Weights of a small transformer language model.
Size: width 768, 6 heads of 128, MLP 3072 GELU, vocabulary 32768, 107M parameters.
Training: 1277M tokens, 9743 steps.
MLP neurons of a small language model. Each row is named by its layer, matrix (up: input weights) and neuron, and shows model dimensions 256-351. Each number is 128 + 32 x the weight over its row's rms, rounded and kept within 0 to 255. Numbers have three digits each.
Before each neuron's rows, "fires on" lists the tokens most often at its 100 highest values on Wikipedia text that the model never trained on.

fires on: "of ", "and ", "-", "during "
L4.up1862:120156159157157039138150184168165143111113107117136134087158122137088133117143114135193134178109129161112101178112137112151066101138124146129145116149112098117143139140199119115128146114115142153123131163153116080101124080166170134158118127150123125103138154108104097099120067138151147109

fires on: "and ", "just ", "was ", ". ", "|", "is "
L4.up2083:126148113130150178085105151091114143113115176108152164116132141150145159160151063094111111161100125103149117145124063096089083143132141135109118106092142091158187176095172148042147058111070100125146162112105171096109067153150100163072136132106122173172138161076129112144123120109144147096

fires on: "-", "'", "and ", "–", ". "
L4.up1926:137114132144216101130175125156137131129155101152176168122146173110059118144174141177146151106130091112107172119080110084060132163127163097176124126131147180151117166175150156108141059142115170127149126122094138131096130150120149170124183127117166153153139084046098159097145115098126127208

fires on: ", ", "as ", ".", "due ", "a "
L4.up2948:111098163145148122115203171135097132134107123113126204154138112097160150161094140140127164156170107080123173115140198113111153112126126123138127161151149139108144130169130162095118142096061137147108099100152113151148114125091168087096121169128071145134177039157113130140157101092081162092

fires on: "| ", ",", "and ", "1 ", "a ", "; "
L4.up73:146167099142112107087138226104151158101117198161166136147098115134139177134110110091123141146153119115117118118074142193127146035082127091141128198151127087158130116113122132126122077160103149116151120073143144103117133173091079146096135152065079134152110133091087159141142109134174166108

fires on: "\n\n", ". ", "\n"
L4.up204:140124100135131098100169078143133113158136209113120161104146119168120108131151112132114133157143095085150096168125146095163121125170114103168125122108114140139140143107133084160106115105164111091139125138121194114113126018093148039149174137116139135092124162156099126127087077142095191173

fires on: "and ", ",", "or ", "& ", "/"
L4.up1589:178053093120176123042172159102104127152092138130119099088160184120206138152138123000136165113125133141056173112125124105091053057100166168117187184107133129187095136119097140135135123167114124140124090102122171110078150098165109036153103124092117158127077143086136098046144159110179144072

fires on: ", ", "-", "second ", "third ", "State"
L4.up2258:109098140151122125143144140087125157046142178088146096162048179119146139121080140123118117130121144171138221065162108150141075125125157134106099120197145115140078138142094146134106150182140119141125164147099167144135132149198115099085140081079107093070123169150119117169160144167150173088

fires on: "\n", "| ", "in", " ", "|", "2 "
L4.up1152:112128097141165138117143070069126161056139119146071051154090089127176084112091150112144119078160118118093107178099147079110128133095050116127121158133116085121082118169153101148135166149090156108147114122119159123127125123165103122102134087121155128150154103184118167146166133116125146141

fires on: "was ", "On ", "| ", "be ", "("
L4.up699:061123152104144175105124159109075122154136131110093067105076103179069167098147153090087073092098121173112132140147120098081131153143132113129110097116088141156123146127104134099086090136081097191115188131120117082111154101089101120157193043123116157140115126140163145055125121142180075162

fires on: "of ", "to ", "\n\n", "However", ". ", ", "
L4.up1579:144176102150168153167118177132113112090199126152107102108083133098170125109093195156114071106173076093098123147109110110058152123150138133126139072116110116100201116082133142140185116116164088131095156128140131124110145116122125109127092170076123154124101165148090103145146153145152126174

fires on: "| ", "; ", "("
L4.up1168:129154102067104113129125114091115098129187167146148118144119141124144129122144110121096180186111101110117064171134100139145128062161182112191110091131093114089145191094106112116159096192138085123147169110149112155133155141115126148130125114100151083006179126158123101122090133135183165137

fires on: "and ", "-", "age ", "end ", "or "
L4.up1032:102106124143084137087159107157167212202139092156133127092093156113132180185145133140112141125101100117114179126130097153156165145099183180171161142161131137112159106102129123181140098109149123114169133148098150139024149125113119091142117096123230157128165178123123142114119086111136083098

fires on: ". ", "). ", "\n\n"
L4.up1092:108133129132112136146124148160082122097147152137088143133175141115102221137178100142111134108131119101130119105139127140108107126148077140153125118122168122134144089178096205094123128092156105143137162151054120155204121166107054132119107102087159175103121165145110138190075128074117139108

fires on: "and ", "-", "or ", "in ", ", "
L4.up606:106044165147110163166120124141066130102125196081123134099150115165077116140118171122138134126119088085064152157088108100128116127103148195133134091148119092129059116113105157064107138088117086114155074103112112141069110101151125109146121128155115152122128111134170170147106108119135126123

fires on: "–", "– ", "to ", "-", "| ", "on "
L4.up1767:138111151122165107143127166110111112124165070144135083198075114122107110115166169144142130123117149104140128134098137112135157149171145097173074132140125135077116160127168100113096150055159126142099093117117095154155112167081143119139139156113121106138121027103083137120229131110090148135

fires on: "| ", "of ", "^{", "|"
L4.up2876:154144135160160122104149131142181121156122171116078153096155089158089164070133174140149117172154084122121139134156131136141181131171121089140133097108117160113083120115117128126144136158102196183149079097143137110114092089106117115199163079056148167173152158138151172129127126097119136130

fires on: ", ", "* ", "was ", "===", "=", "| "
L4.up750:111122165080083113167179147099156144161122152149084178141163081083101131070128080135109177156144087066156098107127091100130081119107111153126120115170157088127163170158117183071090137095125130130206163144131192143127124116178109159180103148120082148121145080120187149175177091146124153129

fires on: "| ", "by "
L4.up1184:110137177062123137157086115097085109166071113078063097144133108180153167137094115131080077155172109094135167128159093083097135123137155206176096130156133119221162164137082098164142132164146149144154165172075114173087157142116158109095139093101121063062226167135179084155129140109141086083

fires on: "| ", ",", "; "
L4.up1655:169156107150119070155103132098113131111117096103119138085111189180129124142132150160172137118123104129169081169161088199117088095149144129127144127071141081095108174079191146050126115169092096130126110115144087119104182121125089171114137154112109146123101105145083058116101134145155153120

fires on: ". ", ".", ", ", "\n", "| ", "). "
L4.up820:138169153069144167124202122133120122103161126109057146100167112131143178076082098165147109140122105138166123101102123099118183167169111096144120137112177138097144134102111162066116146127135120106110158116102104175193153092101149117117119139131101158165093059168073134183174130127123192103

fires on: "–", "of ", "/ ", "-", "× ", "| "
L4.up2352:178139091139163141136151118115133139141100160093088084164100162169141134189123122106080157184097153099092119155076153087164062123128042124130105101226102145118085149116165119145151100116121129129150116118164109074150118122101145137139146134116144170101114177109174180135094098170100114122

fires on: "-", "\n\n", "'", "A", "."
L4.up1958:171176139157150120074113109144073088118119137163129109145170064134070166125154096078110088160139101139216142134155148140135102080097145097126120114107174115108115137149131148105132136111146059126150148131077087183203107130128088110134119090141094098129132064082133075190095093099003129139

fires on: "| ", ", ", "aw", "/"
L4.up1281:102115113090129160115123123060163134162117144146130087170153108157107122171175124084142166134121106139109147200131158102086144093093148094172139103162130164126088124062093166089130133139131167176113130128123139138148177193129099172129102111116084134087148123118125111159136170153155135160

fires on: "'", ")", "===", "3", "8"
L4.up2868:163120129131128088151129105080111142142119140173102100126099103130185098190162181123139173196136166090065168156132179140117121070160123122129135124146130141051156169116115115082108087192145110159096139114095112058134090152086155128172117122114165106142155164120151204146157085123117132100

fires on: ".", "|", "| ", "members"
L4.up837:148148132196175171175163103091143102053103131100091133138136096139168074130107155145104101106130159153086144166163091112112131144174000112090117112116140154163064077131101089108099107123077154120110120143144091154113186156144146150063177075063088102109119128139124071168116120137140125143

fires on: "| ", "(", "of ", "in ", "on ", "with "
L4.up498:153135082106094100118170109116102127140144112123104102139098178087112185170124105148124171149084124120067143129138110139153146140147153117098140088105127074085150190130144122100073182086203120055139193102123090185128140139076142104145102125088117160096072118144107130127154152101138148038

fires on: "|", "| ", "."
L4.up2698:069124141082058075160121120140117088077195082147115050115142143136169098131130163122150198148112162097187113152156163152119106113147161116139176114172116199140135188115087109104099142203097092139137152122057096143121170125113102146124086193167154159122095143147169131123132116159125176078

fires on: "| "
L4.up1316:171157133083061072101075143108170121092108137109084116106141122135165093150120107110093138115121181121132141080110150141183174159109122088123196098161040161111119199121116144203169134135101126178096134112105169137097070126167074109050104111145128125146138026122120181130071142125141070077

fires on: "and ", ", ", "three ", "Tri", ": "
L4.up1766:112152171109095162075139117082142133172102098131137217135077086173085137117085106169115143121083058121154114160135116118111122090153133100132213108121106111115105146140187223133080179090159160113052186164142082174094148143091114166145136129145169131105124095133176067147168103156126150124

fires on: "| ", "on ", "about ", "and "
L4.up2771:125120201138166174119083083115100092152149119114118121119134159147157120167094134129130131140122096176070134209094115139099216164169065098127141125098172111137122110118114112105166115106068090176099139147121086065180118121133111144083087126144142134151053106115165183109118178153105106131

fires on: ".", "–", "and ", "or ", "over "
L4.up241:079083169151201142120150102112151124175085147139145109164111081102092119124134090049090119085098146077136150086223093128087132073108031137129151143142076144121100094121133119117115109209098139157085134183171154200127121101112183118119103162117112113171162156100135134069108148137080174149

fires on: "(", "and ", "-", "Division ", ", "
L4.up12:151121075173104114091152110141129118210164100173153093127084175130163130117145144143064102142120122060078158133143126157114095158140132125182111150156040083040152154113142102185172091115164082145145154103132158092178089125168154111110126098129161163148080141123139101165103138182169031152

fires on: "| ", "; "
L4.up662:124070193166136143086152139093110100155126114122161149137129118112174098114135099136114103120168161105128132163142200182163190121138091151152093136121133154097138133193163106178148142098136196084158164115082165129086129170155105144158091147144121139112131147112147178099161161154156159121

fires on: "or ", "/", ", ", "and ", "meaning ", "("
L4.up1645:145095181118110058139121069110096134157109116110147142109088193147101171121238121026151119118118094142087113091137131065094085071127128111121177111138098199149097151150160119146138128119075118130135107129152156088110114109124121144173164144142166141122146123150125156156150134134180118136

fires on: "==", "|", "| "
L4.up833:120101135133176162140119100152103100146112112140051113076140099127131104094131196097153136165137106133112161162170128127096142094049152219176119115169178158150140063069115057153095160098079141195111098126105061120160084134109149147124112077136109116093115076092082213139088142127105111094

fires on: "| ", "and ", "that ", "-", "/"
L4.up472:009142094086130145144181118088138161070132163169118087076115142106130135093131154063170097131092112079079109126120137136112118126172101121167179099138171100128054140107136176089142138171118149120139140161169103164120088115182147080120161073185107114145192117134130151121039142157170117115

fires on: "of ", "0", "″", "| ", "to ", "\n"
L4.up1061:144126132110140120143178116163171091180172148087112121177119156148148125112120124149120149103151114114131133147110146152117127080161100143089139163195089129116077162131179168156128183122164138148207089124144114095186137118127095140174112122110138112124118130126126133170104123108103139143

fires on: "and ", "-"
L4.up3070:082147133186139116077108099107056163128059117124128071140125096133142121161130159053137149254144172134131099179140078136106126096181117151138119186101117163161114063150163145085147148127111187105064118074195146114094113084102125050165201096134100167149094095124106091089082067137129115125

fires on: "and ", "as ", "to ", "'", "for "
L4.up455:176088181115158119107108090108173099200041164117161122119136071135146143105145133098149075102095143125157116143121144199134128127146119167193176102132196148076102106127181133141109136153143107086125092118122117167108159125066098123094056132133113168155084123154178096125090102161173111203

fires on: "and ", "of ", "–", ", ", "-"
L4.up422:134134109119113101158134103142099067149078157127130151070134097073064135028120168000060111086155195167081107134195075098059094147136140118070201095142163165072063122169163117064122149181161156130157152152178142152120095137107130083155174150126149117133140160092125132082061163127166179183

fires on: ". ", "). ", "| "
L4.up2398:121125184164149132113166181136119222120117185134099178088180099143083079137120122114096144152151128079163109093108176131133167166156094118135118169133163135117143059163133158124153086125128114079154158140095177142224148109139124107101147110075103151138124102194098127149130117062133115097

fires on: "| ", "be"
L4.up2722:122161103137113130142155083111130137115103155136082005133123096135150114131124103142131130182163125140126089085099107157176110095170091122192089162123086175157155104144153120125149063118083173139190154123039115118135104123117118095053112067129105183124180092058104089136134116102119100072

fires on: "| ", "/ ", "G", "("
L4.up2557:185125093073162131119140137142051104143152128097112025143135080096099189100114166230203108127154103084096123125123168156133157156126176097092127057166166150125090109163128195168135133116110139129101133174114105116093130120155094146124114118114121087128162163151122148137153088164142161092

fires on: ". ", "\n", "\n\n"
L4.up1273:152119142111127153072137136120109127129070119109125114145144102130108135122126099109134120107078134106136119161142082125123075105139166060072154166093109107125161131120111132066096096113096110092131095139185065090109149144136137144072118084109115136101153101099145160139158094119122108130

fires on: "and ", "in ", "of ", "op", "on ", "& "
L4.up2105:127147138129111067138096121117114063122127136161176140203068120090126112108137163148171126097135119057128114119153170116074133157110097141132118109164067214154152097182098094113123132119153133082101113131104105062101211200138132120119125151139095128180100166091099150077141123150171132122

fires on: "at ", "| ", ". ", "-", "of ", "\n"
L4.up1973:134120087138195140131092125123129176125163134094021127126103084118080116130125133093103172130117158117168133129149116136069115215078134162164165119107145159168061094130132124052113160128060140143151113167130127140075128134110156122074131082126116112138100136136174153153099116181129145071

fires on: "-", "one ", "a ", "years ", "–", "100 "
L4.up2143:066076145178155141101140123175115101093139129124084175099141125108025156155068116119139129132127102163124123115174096084121134114116105198165120144122141125132137147172144096164111111119109187079169147141122097165147137165095156141106159133111159152142165185114149124167138096162097102124

fires on: "\n\n", ". ", "). ", "\n"
L4.up214:092133119117104166125122105150143158132158038118180116074121099168070127139111140124152173136108093166156096137132202141100127089076134179070096115143118122117110102129111119119125144140146115149149125150146117074189124135099116076114144106168148119131054090128064106088099115138110145135

fires on: "to ", ". ", "\n\n", "helped "
L4.up603:088154198098131111122083169096093141156220171099163137139143103100118148168129138131166140148120120096142134146131166128150129119119119109072134074147165120110156110213096165085143117103143096187125157129100113108139175164147083182110162140133115146141095141108135076114113175101127103101

fires on: "and ", "(", "-", ", "
L4.up2546:133096155152146126123095169112039139134098133153146144093085185069178116077124098089124186096163114101088100099080145162090112087074138142137142154121125155110140124130114107129111174137180129119199124143113139082136137220118142139120163070110129113135162143086130104176104106128185093127

fires on: "|", "(", "\n", "he ", "| "
L4.up2664:135112141160156145078165155093100176173150177142091149151139133156074134095094145090138147103135117171181154148132127150168047150110129119127148079090112142135125178134122155097102068206149155153104124123220194084107160137122069185185162151114087156120183135114129154081139078110180233150

fires on: "'", "and ", "("
L4.up1991:156109128156137125138132117120141139143135113104129083181069174176133172126088135168113151167186075057114136132108167143131190151157073089142179084160113160125128118153122126099150144163078139121098080113065155135114093179135098119118092145165129133141142175110155140162107164148165112165

fires on: "'", "-"
L4.up2663:132181131129134115108149156140138131048160133197143128141081152198118166132155084097117110059186112072095183184113119029073145175133166172131092079118115140109089099109124091103073143085147156133139207105125116059137044094114126168167097163142096154163141078108074136063033163135063080137

fires on: "-", "–", "| "
L4.up159:072083180099089117155120119150098145081133145134133063101108145101153109132144142080114077142098139169134113114078174113130152142104148060118055128069133154153117087144174065144150080118132139154141179122127082106143119125146100081107177154076137076089170118059158089110127184156115126136

fires on: "| ", "\n", ". ", "\n\n", "and "
L4.up152:086124105107123125108145065096097115147141114099168148139073101089150173132172155130165056162165134144122075116198169144052132130090116111152074138153099118155137184133123136148129139141122116149088061080101137149146171088179120111176122110129173155103084112158138154109142174148125130094

fires on: "to ", "of ", "$", "as ", "; "
L4.up1536:095092107131131117126165223092082179169101106107128119126154116127133178148138108162145148186128137178083101154109171133123149122170137141157125135129129111186182157145125143171165108092162134144157110160125155076119132135131085121149088163163106117062165143106110157127194161109127132076

fires on: ",", ".", "–", "/", "t", "per "
L4.up2910:106055113097118110166151149098152100124094124118145168136134107129149143056149134115124126083137125171076097134087109137091136114132105162110102166076090131175079158149081203130132126151223177114067123175144125119093164140116088171078103127103068166121153164122191172118109199135126126164

fires on: "\n\n", "\n", ".", ". ", "| "
L4.up257:148100138164140119127093100150126138159110111126154127071147139116190102133128166122158160111098102107127118148128184142163149145102139146137140107145100165113173149137113174138149128121162155062103134107094106180158102129097124140138100175108139112154163099147161183119126123122082176132

fires on: "as ", "and ", "(", "or ", ": "
L4.up1682:173092140135134038091164176096141165143094180096129122062156112147077215163138054109104143194082126111096141102114194094093163090068139156106102133167154127131174203118118156058098092191097070144138062139151134077127142124182098129112138111110182118126130149122122099132149156154167159135

fires on: "| ", "|"
L4.up896:140151078122228170135104104088103126110076117123078052116087099168113070117126125092104118199134136142160179160132126104113129146046089221095152135101121104195127092106099130123145096173102155117119130120115107145130108143137151139112157113179128175149168106128103131166155120104118129104

fires on: "–", "-", ". ", "number ", "ip", "3 "
L4.up2947:085126093133169127114137185136140119108139128178134148144113111168106101091127130094138128098105146146113211153128111119137103206136138162182102136149099142164182139140104155150203128142138164208195111144127110119119158102117148147093141175115066083120105188082090105150114146138087117144

fires on: ".", ", ", "Goals "
L4.up306:114127150128160101146110144151145146134136113121140143100175175160117109095087090119104111135115138104075211145133128063155167131118130143173113150123128152118052077149071162065144104099169131071110162133105175113175084163109159124081084088108086106108142138154143097186124135118152147095

fires on: "===", "of ", "-", "| ", "ape", ": "
L4.up119:166166155160134130154147156126139131091107160136106061154166117098111095137149114113095141084128157160127129168069101178179154104109145148127137159068114125025113076184200140117128196137188142108188143112077139116166095120158151070087110053167138142085128083151089200084164163068041116115

fires on: "as ", "served ", "'", "(", ", ", "was "
L4.up920:075074125130107155084108156117087093163151130102094129106106211204130132107164128154138132097078148157095121141144092153141085091159083129051143095079159117124140078125120097127126104087092158148123104132114087074169141168140142078169150115135080177150102072161160154098097099130100139105

fires on: ". ", "\n\n", "\n"
L4.up1889:077143172117153121114106128153117092109165140122131106148152148164116138094073134143170076173130091147161119160121152089146137154146140109141139145165165093137131135108142095144108058090103091105114107142096127135088113216125141104129152095048170177147101080093151159093088114118132124126

fires on: ", ", "-"
L4.up2645:120107174106124094091156130115137134074125172137131162190100130146107136134090096121137102106127126107087155115101061073081135141102121117153071128132098140102100117119138098113079128107086100133169166130129199132147100147147163167142152085107079112113128089175113090133145073147169114089

fires on: "-", "a ", "(", "American ", "–", "– "
L4.up1997:208138109118124131132119140173137098159087127145095109131056133113138158118166151161113058147075106156101172122121089110075105074103051135208133124154131110109092071144092075110103163137098109118081107112079193133066182129126168072079147182079099148133139103110149145110125103108160206151

fires on: "\n\n", ". ", "\n"
L4.up4:095149143139138178131148124154145127149139072174122124080135082156132221151103126161140066157157118140139130182099139152178131030110115092118153111121152190080166133145134155111138132108097099143140142171146122134181124136149176120132149110132166134108065139162104157112144142109147150082

fires on: "from ", "all ", "and ", "on ", ", ", "m"
L4.up1637:098168107179109120155127108134140210097165098129141160165085143167124106157119119090149080149147071145103132084093170091117116159163123127120121088140086128176097122165152112137128165116180134174187121165167128126146161141218117079177133053142153123102108158103114094118175183129172078128

fires on: ". ", "\n", "\n\n", "). "
L4.up2993:104099168157107138151166168060107094128096195180144131119161134187123169077114092127132125130145167100133111172125180124122144131103129096202141075148109129103171137153124121128097081135124111125092134107137163150188130187132111143141142157072071167115085209121127111161091122111176104082

fires on: ". ", "\n", "\n\n"
L4.up2741:131172151158116109142115055148113080174210188144171185108101147183104166060172134160153125096078101163165115191106146102092127123171160124158157101158104147125155131121123097155083126110112090107165083138152079134095167141159157085206163130076097173129078153136109114127149145164112143126

fires on: "\n\n", "Suzuki ", "is ", "number ", "been "
L4.up889:110131164160122123042194120111150093124255169137059125130111090131144096079135084144165108140111109149148095152116160141101158133166154137118109139194136160150131133104135095129151082227074098078157119103176090167192087134164141084163127144156119139147096102145150147109134105118100130073

fires on: "| ", "0 ", "1 ", "(", "lar"
L4.up1048:075109173141161097140078119087167088139111100226085112136121083123136089113128077094129142175124151099115120154124139138127079135121071094165146145127081181123134125129157100108155119103098159134096115091134208097111149093129089110151147119140142173114104186113165110114193169125138145121

fires on: "| ", "and ", ")", "; ", "–", "other "
L4.up2340:126036103155108114124105077099176091136097145104171172161119146117118194178121149135108123122131079215165083157118080143105136138190080129136117120183123097093107144173149164105151143215113116187118134136120107104105158092152112084084116115115178100151176137146185106120156158130110049095

fires on: "\n\n", ". ", "\n", "-", "of "
L4.up2455:118161091108111124103129120129131115152175195189182147121083176105050143114155107081168052089139109140087126137158122131109117120110128160119117130155132115154140094186159144121122108128144086138127097168197058145152119149166107149118137136121120134146105163114115140173089173123118169178

fires on: ". ", "\n\n", "as ", ", ", "). "
L4.up1116:086086170091127135121121108122127115180105147173154158095138206076150103159062084078056119139152119112145132123117139190092147114176132120098111161144030136156177120159152198097074139104131088087122126086090109165061072101090094144137166148115151159167073101155084188197188118131105134116

fires on: "and ", "-", ", ", ","
L4.up2576:104127058128117173180131146114122157079137099130081148093065131184090068105155088124105105113154085092136095109105107096125132207123158107138118150134116151100126171127162137125118201188166086117065151093107093080085141167041175134106177115152102156166121105088140168102118102134143117118

fires on: ",", "and ", "-", "7", "8", "–"
L4.up1996:114078124064120130101153163138118125149138151130099078189142070116092145107058076158077201143095202160143149124099058122156090076129142148156146149154057128171104131115109114098186120169135153139097129142097131156070151163114143148107180145081101134053103131109179126094102156074076204145

fires on: "and ", "or ", "| ", "as "
L4.up1018:155135167144146154104154116161121072137083168143101167099107131075099212102097101144092138147186111132122135126105158140134122125098124156091127102082098112152060115177151134141102088162119181060087155134096157160117165140154085146145159075081178152136095142141148119146090092182166114129

fires on: "and ", ", ", "or ", "both ", "to ", "), "
L4.up1759:119124122126096085069177082117107105139117123103160155072117163100125130117179114097133101107104126124173121084125130152122109101087121181135128106155117131142131123169186152192116136172129121138131088124144111155098142141095151136146156132177190147121081128124134154154146095135148186127

fires on: "| ", "; ", "'"
L4.up1068:098085098068179126093149180104129120127172146205145119131131108088130107123125111136160097166136113122146172137111208114167119140133156106239099099143140108189134183095178127066148109189179122114165159114132138159123138150163118097096084073134161134100113091134145156160066119212126092158

fires on: "\n\n", "to ", "of ", "place ", "as ", "under "
L4.up248:131156132139114046115189127167170074067134070071132152075144247129061123138122105122175106083156122116126165165143131122129049168116124109098092113162066129094129195066137235110125143120127075063118138160096133083141140135232137114140111140170125135138114128087143126146123142127160157124

fires on: ". ", "\n", "\n\n"
L4.up541:117109145130177079119113120132095127116111136179108140122129151085083115104187122124175108144117126109138141128157151156097139105145118137139078115149140153120161141147102183122125127070048164167155121121110149172115035081103066084140141217119143128149090137140145143123100153079122164131

fires on: ". ", "\n", "of ", "\n\n", "by "
L4.up1119:127130120138096070161150129152106071090150145136139150139149149136148136136177185136147130094180109117113182137138144098141147066125148085062102133140153091084116139169172124143115099117058116069130079115113175112129149108188036155175083025165095157135161105126105114127105125127134071067

fires on: "(", "and ", "We", "& ", "), "
L4.up1251:134090129128182151127140131142038211114111146135094115174103153127146084138195147149124103144128156088090108120100089101114111134162112103140098146145091128123106122166119149160148098112142143138192107128070146136114105137150084137155117151149140105188128171113135069114153075140171140137

fires on: "==", "'", "u", "i", "si", "==="
L4.up2484:157154090093181097135135120082143172058151171179133070150138174089090192139129134128123127165186087118088140173096132174113149129194172149164116039197139152090134134158150118108126142107121140115121131123126092098132132077165162052133157153118138158121125101110158134188125085149035127145

fires on: "| ", "and ", "(", ", ", "/", "more "
L4.up418:175139113085146077140100087125139143126123119117111157053091154133145111098163079065102137109148089131156132087109151163133180135137098132135121104086101123116126117131149092137146163142118142123156181130101154112146115164105105125103043130158146117159096142121120195106075159115089127115

fires on: "'", "is", "1 ", "-"
L4.up1615:102156096182138093074135151098159155030071096156111097079118213152151084155120105115115203128092121143086116149133124095128132112162147152152161124150161160092088147138104142149081115100124186105134133155123095128175127046158086099081195099117126169117224117085105103120133137131101116181

fires on: "–", "is ", "of ", "and ", "are ", "to "
L4.up1640:158096148125147155125163112136123125100128104110126103201104116096157098123129146142134138112122121122113089120139107138096131190150124146125144120185176112135141147100167144045162072118151092094089139134105155139083153156189073112145106139079107115135106083148109128109157132110145123084

fires on: "as ", "a ", "de "
L4.up2309:129066141139224138133137100159134088086146110116124181092156127120107193095106140080102167116133118141102135120104117138141082111125083096157117122150164174127067077181150089101102076186108142092080125148150068113104147149095109188118097138129120136134140088173093093162112154146153098142

fires on: "and ", "or ", "& ", ", "
L4.up1760:106110150165116087201139158100117190167158117092164108172075149109171176105152141091133144136125094112209134125114122099124155169119142168106100111171091068079114128123153110147147186125155077118174139134119132094165139178113173075182109079145123149148145166169137163130125124162163120128

fires on: "of ", "'"
L4.up2697:147154110133133120075145124118155106121147162092147094169112118126135112154086049130168107169109093125151115166145109094097097125134129161093162077133139148138143155212136089096157181144146175225159070133116131135144162119141091132063138167135171196134116155112147069145127108139161111165

fires on: "| ", "(", "|", ", ", "; ", "===="
L4.up616:153109123165114150166117123149133138144165140152067157167108186101137122118064139120162187147149122079138133055096144049082172096029095131099184092186099069118133168178107100064118120078191152151168083120105202117157171138085143114111140139138141108152061088099127087144136166120120124140

fires on: "in ", "of ", ": ", "| ", "on ", "end "
L4.up2956:144081177108157085047183077095162118125107149134141115145150134120134077102150107086091186154148182105103197120151125150107191147125116200150150119085126126103144164147113130173106115126123142116115069158138104170130122086158113111110136156144166141106111168111077155136195094154077123109

fires on: "\n", "| ", "′", ". ", "on ", "genus "
L4.up2167:080144128109123143117113107074096113133085146114147070128113094178116082101105087144182123123150104097118122120146104069129114112117104169147059129087173181174098086133088139126156113205158098141095162130177074129040145109157110131149104127183139100129168108125130150100129167105143089120

fires on: "and ", "–", "& ", ", ", "-"
L4.up1781:133125120176100133156146131119117229152142105107151179088083147113088123099153145119069139046162085130162153148119091142085089107164130170136114179133158130138086140095158164172112172109173151130093163158113137090157094128127147146046145139196164122144130121082156113072165143152118120149